config.yaml
norm: "rmsnorm"
norm_place: "pre"
norm_eps: 1e-05
rope_theta: 500000.0
tie_word_embeddings: false
parallel_block: true
init_std_qkv: 0.031
init_std_o: 0.0
init_std_up: 0.031
beta1: 0.95
lr_head: 0.0129
warmup_steps: 252
schedule: "wsd"
max_seq_len: 1024
dataset: "wikipedia_en"
MLP neurons of a small language model. Each row is named by its layer, matrix (gate and up: input weights) and neuron, and shows model dimensions 16-111. Each number is 128 + 32 x the weight over its row's rms, rounded and kept within 0 to 255. Numbers have three digits each. A neuron's up and down rows have the sign that makes its largest values positive.
After each neuron's rows, "fires on" lists the tokens most often at its 100 highest values on Wikipedia text that the model never trained on.

L7.gate669:087113128187122163091106140109165171105101117178067137082133105088164101150112133100169150106100069112085143165139128189145078182187164132145126125181073119093132135207127111112102140139131167099167081103106174061129170129087157111128134114161098083170129112140122071123132210154120179100
L7.up669:151126133102130126170128125121128190129146138186176058137110158125114132157146157119134141135142210139103098108158149125071133087171130141126189140102152183161090157120128133173109094195135120079152085079139078183109121161188112108110160156087163126142139132072136191085105104109087128085
fires on: "re", ",", "e", "o"

L5.gate169:117135132227125200129218126143085152145045153177128133135121149136129125114119102118188164146121119098141109132118159027148112138141110133103180128155119158096114125146113102131179120117112111080098158103135051142170105117150135154098145170184062142079172210136212111146148154149150155093
L5.up169:124151118117105139112129104105199131122194136132105127122108154090146131135057146108128129043108105083096127182057162142133076144142127175098120125184181138159096122169139152089156048096121160136112086163105128158132129077103122108107163140128151089179124127096152063194195133122170153143
fires on: "ly", "t", "y"

L4.gate251:134124070129164158073107093117074155101120114150112145106049173115121153095172076183146200110142113217125076173122167158143163147129101119154100097143125135129136169093118143085126083114168109121174169128103115107065128142069183105109128117153131103161142170104107113194131145164143099089
L4.up251:203136095105158143118055098136046083151155119153158122128106134126142124174104114195158145155122169113146102091110136152138120175126149142143145117168177080102100147094122109071117108146057148118148146140102076124105118132121134117000082155104120114102126132115128122100143117137143090108
fires on: "ity", "ed", "ers", "em", "ies", "ing"

L7.gate741:147134072097170196143115157100146076107091178154147125167098094149113147125093121188136139076135143153078129121158086110141157160084084156098076169086147104160141152147164157206112109086083112129138116146141125150115112160174119141137170097141124058124160121189094105108102162249119116095
L7.up741:092225137118166178138139178117091156162108127113137147148119089119115102144132143136163141139163133047181147092115112145170099055111096130154145121152177149068126121121184103120080093121113215079107119137123151134114112135086140144125110095175124134108117159094148125137139111126127155132
fires on: " b", " c", " p"

L4.gate419:109147118137127139121206137180094153087094093160112120097159117126121210144075127111160153077102124144118111130142131145129139128146103207153156132111076075139141158102102177160083083154116096135098091173132113136151154116141114131148167101124172157153151099133099151110129124124131110193
L4.up419:094123133182073115078221083162101153207147151142125136148152093159095119103100157150166152128153139120059119104067127139154113142156135109190112123177078147179126146119119098085144107080181123063091111160168150143121175172145153155125135154137121067194150126159150120111162123186138112181
fires on: " of"

L5.gate583:154155058095169093054148109103144158089159115081042154156109120108122123075103078143124146141105188146148098155172135147088163202132135129105108102139113131119092114153137104168090112085154153131090101108089131061098089154148163110134098117162142130102081118125081112187030206132148117060
L5.up583:121110132126088124102113141137126126140089166107088179120127105154158120023185165170108118124055135129160148145167140123139114168207141113141141119093093193179113119119104138136144091160098111113118096163151104144145126114100155093165110081130128140080115164108107124210194138132135124114
fires on: "e", "ing", "ar", "et"

L4.gate584:135178126079150112094167156138154147147110112065139176173056142124168147171143093136075133136087103167123078219118095167113107153111099070161145131106112095089127124101108060173099058137156159158143174123119139085156062106087151083188163132152146096120147092096033124196119156084046110112
L4.up584:100182155161100100134113187122133106127133159097076168151100128122131103145176095132067157117115137126147105150108042147141110110115147141158092165084074090138132105105175066113116139121145118164102115128213061129119155164141113113170154144185109157107131152152101125090175066127087122219
fires on: "ing", "t", "et", "id", "c", "ct"

L8.gate8:158081104129095139111148111135112118183129128174138159150142166112130111149116133143145115120118156114135085169157084112126057122119136172161141100103070164128115186137156124165149115146125094157137195111095154159182125030186136162078123116188150187067159182140115175146119138094150171078
L8.up8:168109172105092167125185183127132099146144114140131088081144154129101078104147140152133105050093126185114133121153096190182119135128132132092122123118063112074108164114131132082132129127151163177093125198143116174165074085164113130140131108112083138104140127127114110108090115155100129178
fires on: "ed", "id", "nd", "ing", "im", "es"

L3.gate458:125157098130172144129176176114094178089118111076160108129098130151094158211085155194139132154144121227119081149110064053107137138148151144139187122093162114105227122157117124125119152114093178113056076123103178148136146123094115135129086117083083083161134046142141130163026119189129112085
L3.up458:147144132153077223116133141112142125143144114110092157152058120123167114146096156128104119112118115118170187103121144034092161118112173081165175130085051087134085143087170128125129141117114082159115090084152123175119140114076156123204120123133119135124118056124106095219153162104107112199
fires on: "9", "0", "8", "s", "est"

L4.gate810:104088099089125109136086171152085171131087171111162102133150110134055132206109156125075145085124071126035117153143065142124120116098062155149121109150122146125120137114142112100090139088078122124152128141068112153161128109145152112078140061065122131121161155120086106127190112099123172161
L4.up810:126099109143120101151073117123117130166182155116148086099122099110075145097076123063109118149156099099117127142105144117141112154132143146111127130108109168175144126155148084117205142105164086105113156120082117168098050140107159083073158154164160115114092125140097150106197084135085041132
fires on: "a", "ord", "e", "ad", "t", "om"

L4.gate193:171190102099096172118113124100159149118088119126124142093118126149162084109164120118166134081131135120096077124119115160121141114123102107124114114175125163133122150112176160067133131144139150074107102114091128108124032082098140110142098090192173165125183129177130124168118222061099145090
L4.up193:124149142086189122122101106111084126138152082127151127139152115121166125117139104154097091145158124083076090202137200116134173121108152089093124135180122161147134169113118173122139109113157156120102105117131108111094054109082093106158145100163103104096146090117100142137131142091148215048
fires on: "e", "ing", "0", "al"

L5.gate635:150119131130100114190155114155145095150147126088161113176114114118173145146141160099088140071061089106081132160142102148097117118166134173132211100098109096117111156172152133133123095104021110124111115117115120160149220128193104098094116097102091128090126172196140126151128114165106115137
L5.up635:147167131117131134080191133177135100069093117108165109164110128129163170147118154125141141183113139135127127116148088073135109117118124106159166097181101186148087113165086158149151109102146150110152193117130154176111130156106146139163147130135118182068106174100139042189105145120176169145
fires on: ",", " and", " was", "d", ";"

L4.gate271:089168116153172141143168126109168111174087118099131127215106173082181194129133166142082157172087138115052121176135167130099168100088096164126128136106124108134072200120090181144135126093097146105181134144143119115158168128120162122140158123156150081195167162146098139118119163134093135155
L4.up271:174038105103097100170095138150134086155144170162141125137120082120055098156100116105087085075126187123130071140099106120111075081062136122115136124114110193096118147128140105145117148084138106108103089159113151172149148143148153108091169114109101124119122181160107191154184070088158180125
fires on: "n", "ic", "iv", "ell", "in"

L7.gate253:144137131188131163139121101081124107113074129153120117085149093129141127135099143141139175064124111091137163104090110126106113133166106142122169119172143136113086119153154168092127073112075142120145039105140111161180118104092113142118183131174162077168188073097112110130094212164110160114
L7.up253:109129112047135126132175148070117165087181099099170150109153135150183144088124161085097084114129177139178135142156182163111090109098078135103150108142131076077084118104168116116174120093091116140130165127109151101109162113130156157114184065118064115127131104081106104101080162068109188113
fires on: "n", " A", "en", "le", "up", "O"

L8.gate1001:134198105130141115093115126093175165164068078145108126097125140186132164116110165127120140122110158174161138118111181046159140167133085129210110133164125119163138145099180162095113107129066145061183099145123056119140145125045104084196116130147119156085111114178166135116169202120162130105
L8.up1001:156151085148156100104126081130102081131116142150111122131129198164119177142133205166134151127101119187129077156091099051130153146142140137127142112137115107160184200171148134162184115129053130118143149165127099072117133114088169137165138174103123093150117120115162089145124095114131098073
fires on: "er", "ber", "ers"

L4.gate671:135076143149084190149142079121174134105110127138139115081157132113107164097124165099175205099051109159051098112067150096185089107105094127122187134168130172110119178136145105098133126130077162096111133156048109085150082125150136161175210091159153140115140189136181094143142150100106115098
L4.up671:129106147110091172133130107147111090073129083123115117093071108113164148098159130101117145045109105113119112159063075162107109149141118169153151117099125150064085159165126062100159117133139131093104056130098176114145140099120073135172142124152121110139074160113132109134183078010126137124
fires on: "ce", "p", "t", "y", "ed", "ion"

L3.gate247:093159116181115132150134117158139115126095106082099185116103064138143162140124121064135160108115080109143099110070124100138124215153117183154119129208092095122198180121134168097152156140128136086101068153074085173125129080151134118111124061119142130110152145148144068075172159205134098139
L3.up247:052155172070142136160139128153101085178137150104084115107104111125180121100140123157152152150128088147153125149105101126101107165147125129155163138147046084161152146122080098107138139075143159100136057188120166161090130130172098105128158122121119093169114131131213119143159133120133179133
fires on: ")", " of", "ing", "===", "\""

L5.gate548:151209092143170152053103135155134120131061123134155201162110211134109118053168174153143096162167122120122133108126110150163058113175108148143128158167157071117081129143093188117141145127126158092116116163176120133169142117189159072157155120168156157100145196152163127168114155152119079069
L5.up548:154167118109103139060180143098119156098088106104122165098131119119124116091117137163135129129073130132132140111131070149092094107147146050097124152163117117165142169102104135104181125119157103117181134138142074134149122096167113040089083209122136111152174096136141127147109155126135101058
fires on: "'", "ing", "e", "s", "d", "ie"

L5.gate87:093107113136159138038095121131110096109118107151124135140063155114108133146114169186163161122150094137126129139067153068130087172109088109173122142113139120091144128133152171134123095160106110093148100117052084147099105138154177140117102116167225140140134144098158081120108117103154088099
L5.up87:108147157116144087129165112141091087103160064141110069145060147106189097144064150165145147121105198143146124111150158106153103129174128143107136121120046081117086136069126101114118055171132114136183106095062099107083145120123159077116110160138096144137104235146125169125097158108086133156
fires on: "am", "ed", "\n", "em", ";", ":"

L5.gate953:124148102126142117155114139123117200060140081081149109114119113142166104145071079135165186100104147134106058085116137128135124172092069127132129102130119117146088112137098152157142053125089160151120201097134079151115130150115115144207190111172124167131150086151116073091118127145091154163
L5.up953:179127129117136077108135088124184160124140106152183094168083122113078172109155134133172139091171083137118147100121167164154131197160106150158222128089171143115123162133121173106144111169093161172143129156154089177122168078074077120122130091114135121149099123136125134108077073144090145188
fires on: " E", "h", "O", "E", "ar", " O"

L5.gate402:135086167121100133157178125188120148163088174132148099114186084146126142113133120182136109162081177134192142126152104136175145146123176148110098141193172097126143110121147108114110097085137183135176120121219077103150146166160075135114115132134128133127168117150112067088138131082184083119
L5.up402:103133140109165187134147131184122156114112157125136086144136132154044102116104123125122151113042148147108133164068159136130100142145153118186091095118119104118181145128088132103110071145091097132159135154109067122080135154181146085167109158104157052090143174119115054099152113076112094113
fires on: "y", "ers", "===", "ies", "er"

L4.gate585:116135122121108132105112106101083168087085159119090128119124121110156150110095076141069126166106100120145121100098126086130089179174104126189118109128099140154136126165135178093171087092071118148126097155066124138147137087092127135201180125203110074118109099132177125120131170125075079137
L4.up585:141069115137102124115177107113068123092122114177110127114062126100114152108150145141123155135125079113188168123093113154150134154131126168141143121148147098173136103163151164116142120144167125146163121130175129123151113086095132170135113096164098242104150132108142106078096141141114123171
fires on: "A", " A"

L4.gate875:125168133123157168106113133055114170113131062104107125129102141152140120151114124187091106122138123158100168070155105083120092165163098094167052098106136080153076168138108147149139135133170104122183150140119065147181051158152147064173114145118135165113195109163128102143169162136099106079
L4.up875:186127132114087195131122129146149173135164134084134171141158132120143136107160153113134141132058155170080057207144076085097147169046086121098060106180143089110125134152106086113160152120155175105099139103144056095097055119115117202127132125120136172145090122015147127113144124120148106095
fires on: "al", "ers", "es", "ion", "ber", "ed"

L5.gate539:113109091117151141170124074081142146093136195106093138150063100130152155106089108169057185111087107148060080133096094089071149175135127150132091112126085080126092138148146121140097125074108106179177101164119084131106104148133099108166161095148136076108135077124084048124152158155106140208
L5.up539:135162183090148193146076151176166108155156075145180127109123107097089133124225138137107127101138106176132104153131098199094132134080154112139102118117148177164056130069184108103174097139152173136157107070146107112127111132153122111124147060099160152100128122117063127165125175100099066133
fires on: "t", " it", "am"

L7.gate250:147123115088136107111161151164139113094138100149142104137120146085147158143104119073087101091119151161107131154179108097116202137130161133112154069150087081179156131141153111131158134041086105048152102106134080120135127204170084085185097106121114131096128127128120146221135130148060160110
L7.up250:135148149098110112098109119112135109129095079132142138075096090097076130165092155111049117182125125126118115173186117061130131125125160149113122146104048098101121162116127121148129109114137126162141183125144092169131139088136122088089173096182070131133106172060159118142104138095137122126
fires on: " with", ",", " and", "&", "ith", ";"

L4.gate732:143149117151078169156108154093154114083112137148137144163080133121125140136109065141109147131141128145138093100122166084088091180180075108126133101133111091153215211140138147107143118174134157125135152100125169084101115104104135078190141109150172133106142173128139138150117137110141048075
L4.up732:107111134174159152124108144099123108170100129178103091129107090115189093111093105090150153148076096127100135113145108099130152120147178151134113118210152159208117123159135121133136117122142116129143099087184100166129122030180096099131116099059143089090126035111113090109164049084143127148
fires on: "us", "t", "it", "y", "ri", "n"

L5.gate780:118119105104162111146109095127146140139135195165102139177101145115056140116137133065064103114119156123110118147133137145101111154125122126121124141133091161089117142119104169133098143066111126079145165188140184087160162150191186096104127095190164068132140151142123165181144165114038095095
L5.up780:073118113090083128186117122109134136159122133106189197084164128093149167177126052094135069090127122145120106139135087140120134105076140133083080097104128079156171171166136139139102149145163098180127102126121117090115151164193180162045087106117096095096148071226083118143108102117072175182
fires on: "n", "r"

L7.gate22:147144167162076143129166161051141100088140124110097071096104043099082134134118083110129159112132192150153134137134185128188124140113090099091127160152120209155132108185099089170114137070125130165076137100114151100102153147088139093188122115160117094129073112153110146181121129097119159109
L7.up22:149126116163119094133180118163153099088114059144118111102157150170161176134203088165161162124097115181095130118110102063112168131145055143146101146129083142143154127173116149178117143164110144140125152170115124088119113116089146151164106120123091115143120115115140118166164138133127116110
fires on: " a", "j", "e", "ition", "ing", "t"

L7.gate520:158156113179152109117140106119078111105061132192106114102170142132174186105082109170149139159116117165125163121108138150091110104195112159149136095109118083118124146161086098120056087102144108129152095141155099090144074150166161071163107130119092170088160136105155122124110119167044056124
L7.up520:124166126152109107107128156161154174149084108154178145128114139179137132164118087121096120092161156201083129144141163081124196105147078079112094122176159166101163110160087108122121109107153107155094125148128089169152138093192116179129169101094167111076142160141155177114164093112151113115
fires on: "h", "w", "and", "ill", "y"

L5.gate117:148171113141119155073149086094121068118083153185137191150167107101086106129145158112149194063079086108133131147146105070126147096068046137113167120097149123065145183102173123122164136107117132058121086092132104128134130113116158128162153111158153082106131151157143137106076170145145128139
L5.up117:099134110116106090139205111104144143152115147197101125162156149111065144140160074075229128120141111020164142171100142134092141106084132190071103150103129133106146137137147101132094147115114054066113088094166086110163154138187134129124107162104089131124182188142108113119094131132159124127
fires on: "e", "ay", "ion", "ort", "ell"

L5.gate890:122131101127104159079158107149090102200084133163140179121161150160146151098146092168166151142125092112144129134134111113097103130104127115147124125157090127060116171137064123133178089136125160096134128102146124157123135088232113180104123129127161148086097179125138129133118178195175092142
L5.up890:108118109132098110083132117187071168165094093118136179092136148197112169115122131165101169098158164192128144134098125152096145095120089140121131106172113129108113118154082132096133091103160149090107099176123060152177075108193136130067070108122149078086102122108165111140208124107143095168
fires on: "im", "e", "and", "y", "h", "ing"

L3.gate290:160147142169230145159105153107095097153122176121133108105169183135104144114174109095136091148125079152140071074088140141094101146112087154161087112180091155111123141155067151117134121107117087071161101124116123159138086131189157094118114161148175118108156165130125147108098125138101106162
L3.up290:111162144109170195124099160113082113124118121118149159056133138140109113140126143201158128181103100080089167099143146100137104108124152109135154116132139122147111141177112126172147088087175153127159111131147096174139112124092120053184145107126096033166114105203140118113128115142133109135
fires on: ";", "|---|---", " |\n", " and", " or"

L7.gate412:077161117085166088104125098108124170130102104123133133161086078117116161130097144174070129106120094140086075108152163093102105122187137140152092088081117124176178151129143126104088099102105159141124149176133128164134076159131121108178118088123193129167186048129121118133134127166065165158
L7.up412:117188171127145176119131186118121157175072201128150113180138073126084140122172121118082113091131166141144144147046182112137096130112095160150140144108153166090158143146193153111138131095130143072127086136136165123111106117125101152197138079154054122142086109166179124132158165121132118092
fires on: "n", " f", " t", " c", " m", " p"

L4.gate475:169148130101126114131134111143104149140116083172158135152126115126138144114072148132128121114089125118042150184103159133057112152149107181153121109131147110056075138143104108113103148148092098162145082165049160124196092095135192116096118132120114111123106173153110096156208143094104177071
L4.up475:126028154115128059159087129098147089097178103122123117120161183110121103142086168120154080128144120082119142167126094100160162167117126126076168125138160185143065117151056119153142095101111053103110098168107162074150107103144137094138159104098122115188073149119091136103137128060082091112
fires on: "e", "ing", "t", "ed", "n", "ound"

L8.gate192:119143119126112133107028140183149092058132141119153155147088071128105182073135132081140129139140186119094107192083149128130080138114118135133088091183150207107110166129105124134209159089116202101072153126203107174148128142175155124113170161112214129113154151127192110134135147112076098080
L8.up192:186093166100146083168072120144095147135071136133185127159103084138093157107174126130100147170111093080086128083133125166194097133122075145172040129132135142148110123078054171101165147137158152113108159161158161132070135182113182111131132144192138127073102132078152145110125089132160057137
fires on: "ver", "f", "ou", "u"

L4.gate55:107130090196089121081113116134116163145146078167164115205106145101114138122082101198144160119103147138133056111136142076103125126162121107147121104163093129170115199145126162168129113133144144092134144074141166129123122121111170124158122112092131100157143120162156094106124170165158163069
L4.up55:105138129140187137133073161095164119118115143125161102156107096137182058168121118141113178177164165105165088099161131166157081111078114162070102153121128134128169178213123119115156110108160127093092141132161145182145061064106138145115134102109113096095151091156106159103143114117138114088
fires on: "id", "n", "ian", "it", "ist", "in"

L3.gate992:147141115100134105083211118071115153123139064110130139140147084136130141152123111148084107112152129102121080160095158116104109182202082143159154114200074104067127127145149168157115091086167092169074124101137118154122063109142171116127101082172111108113176046143148153122130130137103127130
L3.up992:142127136097082119148075133157178181156112119204136118123223121107093106121130116143162114146149143165176114106088108173141130137136113090111097153148122104079092103116165123086100132086106097166118170096136176158164075116091138136134098134179175078103163130120174116083110123096138161162
fires on: " com", " for"

L5.gate814:142116123105104105101139099070146100077130154152109132105145095119124129106130146053134151126063092185136144125138147113133176191110099130100116098089126128162124201073141139106152129173132109094172164100116052107114140107107127149120092152099159096153154143175107136101125118151129106137
L5.up814:140163155089142173160127086118091130101142145187133143134138074150147145135196141100146180122116048129200124115109097109056129137108171164090174140131179100103174146171115125125180158131147134093135117107107076152110170169108091163105047090121172044088152113122107108136161134102177094137
fires on: " |", "ed", "e", "ion", ".", "ost"

L4.gate460:132182143106136184119124139131119103115151149102098129130087114151137160101124111143135143128130153142064131110144115202061160168127124141148174151184139141078158199171096158079155158118154208149079111137180166090170105101071167126192184120197106147125132146142122075160123173111063156089
L4.up460:169122150149121206125122100103133101121108072114117124119151177118131133124154157082141120133100230099057117131122164109154194087148101109116154117176109190186146101081129129162084117161085116151115156155089130153058133142175124088123152145189154146179150157072099183123171104097132138109
fires on: "e", "w", "o"

L5.gate575:113093127144123057114102135119168084105106169153138086108112150102135171091103172112086107124097158121114113134117118159133105133115149150092111086109164121122131108120180123110122143084148096148105075156118164155156071075131143091143097080081179125174119129121133107140156164096094139146
L5.up575:158030164089138126185093137146094104156098098186103132180205123130152170130165143168150116169127115103140149097058136108171134056124143196145108089085123220130092102144147122134177095134114140079136126134142150149093129102138135117154115168134061115132128136119157170097185144105126168124
fires on: "er", "ar", "o", "ame", "\n\n"

L7.gate57:168146103079127206107145134113119070079113133129105161120114178130127138132107108102115121105071097142118123126090102128133088165077138192174114094129168157112162110097101168169064067109151142155114158139103161128151177135152168156123129134125089102145144219155121071116124132128099087135
L7.up57:106166135103156040112165147125141161098123113144106155127211136120120087142152131118141129141159133069136143089173100163091140157135161121148124166111124090214130122082184139135136153102091163074172084092123102129123101174128099158103127076171145143174116140144026135116117136165096144167
fires on: ",", " is", " the", "is"

L3.gate239:140163131058171164115155139111115156094134113078169132136082134125119155123091090118109204119144142141099114172138122095119123177155130064064170162113131122148109149132135098128118108082166133125115078197147146130132093067099161161141116078149106040116188009162141174076106163118095162120
L3.up239:115111137111161091072118116149100133073092093153161146128167128133124137105179111169168156139134120086109107127094113086147135160154155098091099157108156139116124140103102107133135113067181108165111082103148138070181137115104140134156086129121116111092196052156176127079120210101087141170
fires on: ")", " com", "R", "ment", "am"

L4.gate780:071124131085145124123152121124162148058119117121151128157087179094112107152122024113115140105182137145042070088189153167130143158154105089172147119150088132168170185109100195109102141133101128147157178114150122083104099161114144109163146132167130114140194085167143102145065182111065124108
L4.up780:194145102153081089140102092094168095131125113193110137103098114137101133094131072112115061127160159118099100103153200139168113097159168123137144110188109166212155161124109156128143148140093192077140090090175107127056117144120114133073148078199116126142122135127149143125124081145140117137
fires on: "e", "ct", "ch", "y", "le", "ight"

L8.gate203:118193140122167181081081143160118196127129120122137111066124144145089139153105135187122151147184187105168148097101105155077136146160159149106140148186169118114111100161198161106134133104108100089118110098127131140170144090098065110142117119126128104122156116164145144179105149136167128098
L8.up203:154163128121220184162119131137089133190199134109151169143112107133093117147139147168141121111172204097128156085102225135141143144171134139125128114100160178140172135128194089129130148154106097130126176131140173087101089142101095106207165106137105155179176105076088069133141106091086116102
fires on: "1", "le", "n", "od", "b", "c"

L8.gate906:136154117147149110105098100138150087092125144151157148153116122106178084135120118121147136128062067135157117154128165127124115235200113169179125101143119140210131111096134170174164177126115116098122138102111160126094125128145143071159159096135183090098160159133109191144165174148116069107
L8.up906:109153147159167102131135221106166126159158139080163116138104164128132149131137091139150130139187099138124128154177130128106175184153097154107128138105172197144098096119150175144142185120163132076133151174074117155097142134128135164179119113156176131125097162185038149170144112149090179109
fires on: "l", "m", "al", "r", "ra"

L7.gate860:129108097137215162098142101151066132114078154125157140123109136102174176079130110145108110106079082124159080056127098131101145103122130166186128138141106077149175156094069127130136126101117152069094099202129097189164083138143119115120127135131111075146128175099111199120130062169153137116
L7.up860:091114114120141138154100139157131061068102155172170079145134139129160151114113142112157148123020121165118157166143098109120142123133105131091155121148157130160084124150124141088181116083164114131099094092148133130164147105056124167149102115096105094146110164165129157120095159111087191184
fires on: " and", " with", " or", ";"

L5.gate60:114125144112168089063104118121094126124125095157105107139124089134109110129096187098132154135074081067054135163119151118094084107076085150075120126106125152121124140097167133167122163096127110113073112140103154128150067086133123105171073111133119137151105138172120046123201119170069141103
L5.up60:168114102110150053158142087118090159150113086231156135188186106140117116181117219131151142200089119049133143139132163068133151146062079152091135089099154182184146115090129134157073155103067101160140157112084115157105135112179106124042114188115131100174113099170176135166161141168151137083
fires on: "n", "ong", "ed", "or", "ent", "ch"

L4.gate341:099119113091217152144194166128219095065081110113136135108123125146154136096159135172208213153074107111098131120089156145135162107140109178124126096151151156093119177097096143135081108148120130147172113119095049157074118091142079110136100136115183133135132105118127118096101137121119132140
L4.up341:148085110088192078081143102127111148159115104125119127179143131151160166149166082173177108138112091085145153067149189205136174139174146147106138110158201105108142118134074193125175128117093121126161129074141137075109098119147058149098107121190160161136174106100152154089071074156142107134
fires on: "m", "s", "ri", "re", "ar", "h"

L7.gate342:170134094107110109109136098133101100085218074109118090080131138087113109126142145041076131093106085106105150102123161150136168159112121147095175103168074108120138116135128153116119047077079162078089102159130139164114120118119128157142143159134145181093112106145094181148125205172122155168
L7.up342:141072171112181091135162124111195164162094131128147140125160137109082093110152070118142075138113123118143129147134152107117087083110134088127119144154078090051131158149147137164182191184101132161191092088110128130125121165129102088114195162169083104168163085139071092119095135141116153157
fires on: " and", " was", ";", "er", "=="

L4.gate965:138113095200169126153116077067088122109109114168112171161119129106151122132105119168093162138085109188144052134148115050117140110127050091166095086118102128111105137162158140159107146067102136105090160159147129128129121173116123130152171137145147121138149090172101159078163135117075136107
L4.up965:118194132115139082137053151188131147116138088109140091135136140139177146139131147114115119123078142191136117105165087138144133150159144152154194083105167149054067091123081149063140147086159117059114189135128188168121138150078122206104153122129174195162061186180085101160126145147082107130
fires on: "ra", "l", "ly", "ot"

L7.gate550:142169117149074144196101145106186154083158133155165147090079166153144206148176157153096158158105101171160113158111073082099172159112148146157122152115171070105124120155125116137128091169160154074127074133140144149102197130133092177168115180109094065078098126148048127134094139134130155144
L7.up550:043133126110139214091143163074149091124082123068123124075106129138122137109140138138097070173114197126168096069087150108112133152133150138082133089168059109168128151079111063141158087140138174070122087149151096123099114165098098086131078138141116142121152084157129128139170099082131141176
fires on: "s", "'s", "ction", "|", "est", "al"

L7.gate426:154113073118099140101179135137119142174101136123100110113099198136143150126060090108090114151116110132075099136153128083138138149101126151159122116180080156139117161148146152109124120105097208074176106162059073102142130059076145100098138085133108089094151145147165130104136176089057115162
L7.up426:066117119109140127128177173114107139166156148101089107135127083109116107135128133128093170116130079115112140176142124116156128174148093103111123129098128130108117111141132141160157152168081159186138192157105133154134129139076149162122122090103117120134106084118102136117106201100099122158
fires on: " a", " (", "A", "I", " A"

L4.gate163:122107113133147203071122155064163116091116173129178129051126105166125102149172117106149159171140135129172059076121098040066154111125165133088106113177129155091167173135130129122132084092128180100163101165074117174147135130172119187131140159158138098141164140145165133142148109140157105166
L4.up163:086148133178166191092170179147182118095137147092162117082140169127097141142106144111149075145138098177149109151090072137138127086176158159112121112142197109150120149147074125133153000143122210114183114202086130111179182200103083092130136181114097121161106149094134110148176120128125148154
fires on: "al", "n", "ot", "ce", "ly", "us"

L4.gate705:117156060120189126137108080078140142070127144158106199111120138172091122146097081153140178104092137190138070141111129079134149144162147133079075161123128073125157146136116141154094159150113117108146198112106099136151109153166140138127118127132163160114131091148122124052049114163139103151
L4.up705:080176178076125039099105108160162138206166123153154162105133102130167187130131072105143129084101171180163132105149160131137147130157153151161169128087114097165077111109129139116126080086140139123156153100162126130152142096156127181119183057130199125134185090124109084129184106093097077127
fires on: "t", "o", "y"

L7.gate980:150134144072209169132061084137142129102083145097102112138075129137105073142098112187121157176112079136158104163085166142063156163125141142170127134160134110091144154160160131088127099112086161095082178216142111067122124135109100122143123132103181091133157074109073042160132183081133102168
L7.up980:093103129104170139110089135133115145152132106095158122204155183167074044193148110147141116148101133104130089131128182152122084139061162100128101102084139106110104140126091165099150095134092158105135130169121082094149204133118117078154119166112172132140153134139133069166076128099153139081
fires on: "ers", "s", "all", "er"

L4.gate977:112122116086113141094126124126126146205120157181188107109124067147104100179129154130085103121071114056169189074137167092078136118162175130169130131108118170120110153174143147138169143100109146097191094156188085127109116141159094109150123153171136171162134151137096136117183142167115217136
L4.up977:068127130144126122140123129137126139163115137162112147167102149150147139118151099123138121106109124130133153132156116117160108163155097124158103107066174116082110115166087136125107160092174112120141124126164107091162169112150174144140113153155131071110147131147116103060204128085051151166
fires on: "s", "el", " of", "al", "ain"

L4.gate711:125087088189122055157158126122128151073113135170142131113095085120164134154059111115095189117090139136089075143126163088121153070141119166145149110137066121106052169128124106159085115119085097131168159159098086099200160114116167095129140133146175129115159106138128094126133149158131140138
L4.up711:148207173169069199134075154173183114156149126097103163108148119156136105094126081155140099100087152158124135114041182144167148149120132191096096129151142057194076149161154125150144137085118131115115099086156070141122117133185123186187131112125145142155166121163108160074146105136155105136
fires on: "t", "in", "s"